Part of a small language model's weights: 6M parameters.
MLP neurons of a small language model. Each row is named by its layer, matrix (gate and up: input weights) and neuron, and shows model dimensions 16-111. Each number is 500 + 40 x the weight over its row's rms, rounded and kept within 0 to 999. Numbers have three digits each. A neuron's up and down rows have the sign that makes its largest values positive.
After each neuron's rows, "fires after" lists the tokens most often just before its 100 highest values on Wikipedia text that the model never trained on.

L3.gate200:493511421542497462485478493533505448479510474399511486478473471539466512528554469506460498476548507466592508532485507499461587497462448548503529485413533503472491498531445492482525540456500528469560417549486455527494558537499480586532469444513470525498505561506581486449467532500487492513
L3.up200:535497502572509516505456488561514472439467486474487449479451512482469477483511486538497553509566538528539548555497418464498581470508528558512562540467424540475482500592468463471502478530480480500545488480438444566457495523482428536552532406461520539497490465522540467489473537415536492518
fires after: " |", "|", "-", "\n", " Peak", "id"

L2.gate149:506601453498559465523514601531520521589556575466557495535488462451455454508572477477463488585437563474501531500467505477495491479466553511459506532489489453550501591497514494483533497473485540487524475470510448554475508496469466469546435521513572522556492503507559462518483453485522506446
L2.up149:517466422511491535478488562529452469536470456527498527534552455483413431509522557467421536461493463446493469511530540484537470513469494489470525432486459516494507516497490488540513518457564460469533525495475484557516438484472479537554460514447462533439530478455512520502519538530505496435
fires after: "\n", "|", "-", " |", " de"

L7.gate433:501472538515452535523500523534465491436507600512414469490488507438493451520553542566381495467454524444494440496521530537508478406481564484515502510505404454525480462478516494452432504529463509555469456557426490541511550488505548562442523446441485508520497551523450540483459519494506474501
L7.up433:493417499515450506578512467474495502485498498553493496493534531547609526523469567512516480451502550503507358463489467506498531467525569556538548513510550515485516512472531489447502442490447445538459486452439471485528534441482538553458512477437477524519517536569528450511474519562439467506
fires after: " (", "-", " \"", " the", " w", ","

L7.gate406:527530462512532524516547457456494486572426505472463409468512440484627498524518493509477528507448541561451458476487504487554426463553493454532477574498504528538415548496457501497460482456539505544499594465425451563450492501488509528511469494537526450493550471515492499489471428569551547529
L7.up406:514536559468464528516521488597533478514519541481501505509476447482490481594496548598499505501474593492427560522443464552508463599427472500425491517511559549543471499497488493541490561492517615543448493469462518488391545493468477507481455501549489528537513495464520540488524457501565541429
fires after: "\n", "-", "ole"

L3.gate506:575450503514518568532419491527471571486557397478498515509494502528482507546520476508503470470475619526491457503519441557424445487477547466497486498493471533475482466550553523504461515474502445522548504480517460514498535510483417525544530410568554413548496555582556445466483544474455501442
L3.up506:536479463493550482540492540468484560524477471515465492489550498490481459533508530547486532534498525563487499550509484516572503509465574539525466518458535521482508482482543519482562467442540416499459491521474498474588552454537520576450547545466543536550559477514589451513455475439446498401
fires after: " the", "|"

L3.gate145:427439481545531513487596442603531483521491465539465539444539525409506491508546508484528493490539543521533531511503487557584505551557499536473479557478486564498511519481461462461443448417485499457495524477504493559512537463474523509518523484463542408506496500518548541471475402483472500562
L3.up145:428495475474484548467470471524520458472472508534492478518566497403448526507477498458476460510517500450500553441514481514484454549527522533434460492548537508500495506458510579568515457511466523466509516454519520632514496461455470481528496504494494456524458511534442511498583435546440485463
fires after: ".", " −", "%"

L2.gate502:467546477476518465499519549507549407517518590492442481482498535549544482544526501510447418456517531444474537522482492540496431450528520463538519523461533535488526494458516505499418562442469444519471552553537449553513499472567455365505473480552547602530526500504491497515490431540475568460
L2.up502:428527457457479515460449544527499506505496502524454525516458573456510503472489522527473484476479559441467505552477479502461450460484549500521550464413483501441484433467508519488449589462464519486457534572509494468488502406540458409534459449547514640476576457503570521516505482516464519473
fires after: " |", " J", "|", " n", " T"

L2.gate328:517579521486508435495497502588450470498514512463574556498519436522479535552494497509478562547486562507481493610456473508512526432471523496510427548455537523523495501518428433555537425482514515491422451554467456508475519551503485513546458496431551505513478449573569509509451510496563516478
L2.up328:494558497500477477501577496483477520536529485477514636463482475503462492515551471524513518567478530486472552608493442528549545464464520473464479508454573527529516489523461442523479432489519545463476479576519482527533566487516460471563492485431520521532470454550531504441510532501518536426
fires after: "\n", "-", " |", "ony"

L7.gate314:484490412613479533518485534447502496474518491496554501513533524481512528569492486494504516488495509556497547555482512485528509504456412518462541552448539511455443513519505495485513515436499537465476493531435455506483525550569508474477518398562526480603515466533558555519520474488622493512
L7.up314:545541511490571512473536543479562448581473485504475518489460480450522561433561452492434462504451488577492489515504551545550449485490524442422547510510461544432532512523549567560550527480499497525498466514565533479511548504580489472463523491487505393494477476541520508523532519573497505536
fires after: " |", "|", ",", ";", ":", "-"

L3.gate125:460500550499489509541530440556509482515426490493483500546496449520481550525510467511532580513481568497510517543459513499515420487539486587477456481511496490564521578479466539486499525533501452456573489428538456476501519535467535578544514503465521510438522504536547457439477495433528430529
L3.up125:474495577548571476508521507568492503479484495485462403473447444459503488536539539451454445510498513538510500565447548447466540517508489548509401485487571525500521473491528514522493458502477507554522464498449456499510494555530461579521536548489505471509544478561499458428466482484518494512
fires after: ".", "\n", " |", ")"

L2.gate122:434539522535456557502526476443521453501515504485493473480432486532542566534436530544525501573496532501541486493522436482492474474489482476518502503539499500509493430513476519524511457586480558485393508546480521557505445540530538465600517460506552548539496516493439507463511572491492524507
L2.up122:462534519515459438522483486442534445462496476475464473481414492550537580514491475549466489532449536497543524510516506495500488495454551480533568484525455495517515528550505488506467459537473557456448495543453497553498452529467569449572504531501437507588464525459477522519569573504472498559
fires after: " R", " A", " U", " N", "U", " M"

L7.gate466:512546485529518460514530471496497475485499474543420543511444449417479503545479452516448541504453486505525543539446521518484556479529538455486558490480487511466466532490522470491480571562458487488518519473441458501560488521429540499462454475461494489435530487483555579502538471461466434531
L7.up466:471523536552528464500502505457511404486576482516507474475408454501434545509490453551496482544479420590455529563483497484513492474552451503508540468507458511520520500531527464567484452517472479515592471502476595505547536468504461474459499483557541488524425544496572431476527482517477515551
fires after: " |", "|", "-", "3"

L3.gate39:482498547463527526511418578448487519507515494564496445479421521494483507496460492598508542471474522474472499514477503554450468487463552456595471574479533449493469462477540504455449497458509458559512467561570466488508506548504490485522526536479536471576532420403530565517507498521499524478
L3.up39:514578538460534506508458577487487512488509479517486483484404513465475559483428494576479554485506567479463469555426495566458451505516511429530501538461599445510452508478572482477464542434529423561617479541529531438501478532529439510475478488494506495522443466480485540521490499481485493479
fires after: " |", "|", ";", " /", ","

L2.gate483:458492468549464491481517554537562488460493495473471528474476472560533545469528444598552447447522495481535440425479438518487510538517467504461539418579486448462432511514409536530442444517532452483485452460588501522468509549448446495520522499501555471537552469496505503550490538515526498479
L2.up483:576495484453488574533513548465458508463582505446543515499516485492510566439542583458478479527524487498480508463430531548509494506530466588442480564552515437454498483486474526535560514544502591436479491540525556525557528500473550446526472495522590510401492530483542532535553477436522522477
fires after: " |", " (", ",", " /"

L2.gate415:495481534480512502555455519443430514492596505544504458454472505551513522542427468569481466451462523491585455562474496540464514491444449507455488590512448395434450470465444520515438575498555570529523449529560455548503512497521526453497486519514525522499523455476466539490479485539529531509
L2.up415:562486451442559541516431506479448436533474515493503419520519493507522544562430482476493503477594549472566485514422487500497446514511549480492505596525484453420506486444443435448498533499446395543486427504562530499449503530487501560466389520596530493473532493534505486441498524471395526522
fires after: " |", ",", " 9", " 8"

L7.gate325:481530413545510445441522506500452429432490557434502510491480524450493488524514517502468496536459494598568422478473569478519529444450516472464496579439589488508580603519542413611498509509472464471539472504429512555507519500486520478452449480470562498519497569446520545443490483467520535550
L7.up325:441530524580526485480506511522587552479445485476554535517490531449524513454492441492546533492481444549546510537459470470504496457498537446517547468498513541474457520494547541532480526461466480526446530539441510488473465496536505493481486426467499508565431502469555456494496503490497449521
fires after: " |", "|", "\n", ":", " f"

L2.gate493:446513534512487541463546516586437483579534542543518530514474561554523486495553496548495498408609540480524488529491482490504549510483559524467495373494481507533446469546522500488471570520471525471526503508475485516462519474508618494505485502553487472522508546387482492478450583479456505509
L2.up493:480512518490446530438564485605461508590499540569591510522492488528399472496482502526494504472555536512519474444489472500530522492474513500477439423507462491512477529515518519485549561497485535457455507517463473504484511458529607453471501517507505486466497550391491494497494543484518511475
fires after: " the", "The", " a", " was", " The"

L7.gate395:494550479500462486478501493526456570495496451468520496528417437491456557513507563480442512500516470518482455430372510496535499483451486496572514424523496516581478510482477521483500574514572531528539534496520516559513530476497548490407466480550559493443520465566489564402500389531523547565
L7.up395:476505509537503467497474524472546505534531527460490518496484539487486526485550528522542492488501548517565491587456518545488519462457578442513474403462526536458517534529443482547483490504507548474463546516417510555531492541475496433504555441505434522502364489497466490575559546507472547485
fires after: " 1", " 2", " 0"

L2.gate270:496475477516478441509485504438501481452514500533564519532591482475503489440482525488509474479476510521549489402479512536569539472508446485489443494522514380498437521456498511475555454556550501479546548498508462603541489491465565568489543432552540490563472471570511501565508444490534548492
L2.up270:465470534397477555495476510526490509472442426548494434546530450464547490503505463473447584505556485448498480502500519484487537562568518492528429564493529509497472466520602460519462535439512497445492525443465546486470487496474514528506479582429546432515435559501469503552536494480553537516
fires after: " (", "–", "er"

L2.gate200:509584419485525542465499566517523449538457569453517495533533530545472458517483546517468476556515499510502473466515458433461480456436469464496463526426466444508527510507522459579569524445485532505546492530498585457498437527488464491522532520512457513454481518528540480488427440503555451470
L2.up200:558525480526485496542520479481537512468522486542462438519555539526520454520547480478507605474539490497488532522425476444543499507542417562490491514507547555525425565514519552556538468436512473534461475481553493482455547505521459524498439469490481471451426513525481480546492414442503510471
fires after: " |", "\n", "==", "|", " Pro"

L3.gate266:509390415487518547482498522481494520467532494559533474535513471405478562541486581462410471445495457508496535534490537477582420568436426588425453533492504495503454507473488483429522514481557459484507421512429549466529491496469498537510492505549564483543521526553566497477524529554511454577
L3.up266:500428457486538534472513482468397510475509505498568475556556546403515464513481515466440415421492550519507493531514522486547478605479517563458500466437492515487482480446512438479487536522521439519541471468532496450541491538488535555416497572585583515516543549527568486484507526516462411503
fires after: " the", " their", " its", "The"

L7.gate474:494541588524525529490483541484475551509478472490539543507524500504539422494521456505541531486535500583466548554543476544485519499454468498441475565450488521504471556476485400561468542481548512527510518491422490532527520558466525560477477470459544510530482532464549453435513542520532430505
L7.up474:476544414574433497427557465461470531437486470508442486499504490366423483481554475509488507486442437521560452519511433527478496489516497519514464464528503505434496465458502469473520491466554510509589514425546478478556522504492448552511444490408522416467488524572517543467533516522518550520
fires after: " |", "\n", "g", "O", " the"

L2.gate317:527490504417442461493488483472521478506484523543592499483490484442547505515539466551521463572511522516521515579565396488553481479445480508534523528519563539487513442550510522464513468532503486434418498464482520511613532555523429424504477466499388452541550485523426443522503511526551538456
L2.up317:465446529458456444521542471462538517491516504518561510529404542464525563446430469490548451549453461508537470523554489477545471495484504419522491476488534524543567434542488415459486490559494464493406502485498497554493523499561496543445565571486526522515447451479452472471449527492478516518
fires after: "N", " L", " A", " N", " M"

L2.gate474:525487506483412539504535454491544544543498481541520507498517536449562451474599429478436539490507520491502501539496505475524465428471518517483433481516492478518503436489511493464484535479509611464515512523467442451554531532477503520477476426429528441457505436484457447491477464568477489562
L2.up474:479451485546444552519546474481575507516468482557542550462531527461536458408544451526511503488506516471464505482496452456554500495516514534440437444510488493470485425453516525472433498484531581454480503557534466494522546517518483472478493439464522475520431487521513457492532451548510477513
fires after: " the", " his", " their", " a", " its", "'s"

L7.gate28:487492464453495515502578471462492537515466526481567479433543559420462500503559549475512451485539495546530555448515527450470520603494469504575523493540560513474457478515543471508493561567482524497516541500494557446475466455584521566478514439519480483502515482418507375549550515488507523450
L7.up28:492486453482571445521495470483476460553441537543537503439533481435479557553565426523496477501485495481514447499516568432551463496472520514446477528588456508542484486500576520495507497544514488472523598528427393462498483484491475446455453437516539545462418502549511499448502506507552517449
fires after: " in", " under", "In", " ", " Nor"

L7.gate476:489589489433536508459450539544530399433476535523475469445479437537551465556530477530536514433553529516485461494517483501455454493436474496514444506461512536546491458496478546527526552498504517478470540574513477481501543573562470509503515500485496479535517529481515560461483510506598527482
L7.up476:484484553389538565522482528520537440410549466476525514481465508605498515547488535515449591527443460457406414512529484493488442545396519556545495555508524562481510482515512550453515497526480537536526496460537494470487529560450461486470555492534590485487499473500534421493500496549489476593
fires after: " |", ";", "|", " S"

L3.gate230:504506528554559486479491466513460468470527558477449393524403424467577449576604523534481475482529549473482537546489509482523524551423605467568512482486446462466488467541580492520522463459460477541508474563443495526472501600476504533514490512514519487491514513528487497503480470485425508481
L3.up230:434556548531593522400512455516532498488462480479502478513535480438539443590501540584522452488562477437499499492505535531485430502512530472555465429482459506502463449460432505533528423446458503482509550523451550415474523518484542456461580480564475493546479547546500588563523536544433473436
fires after: " 1", " 0", " /", " 4", " 2"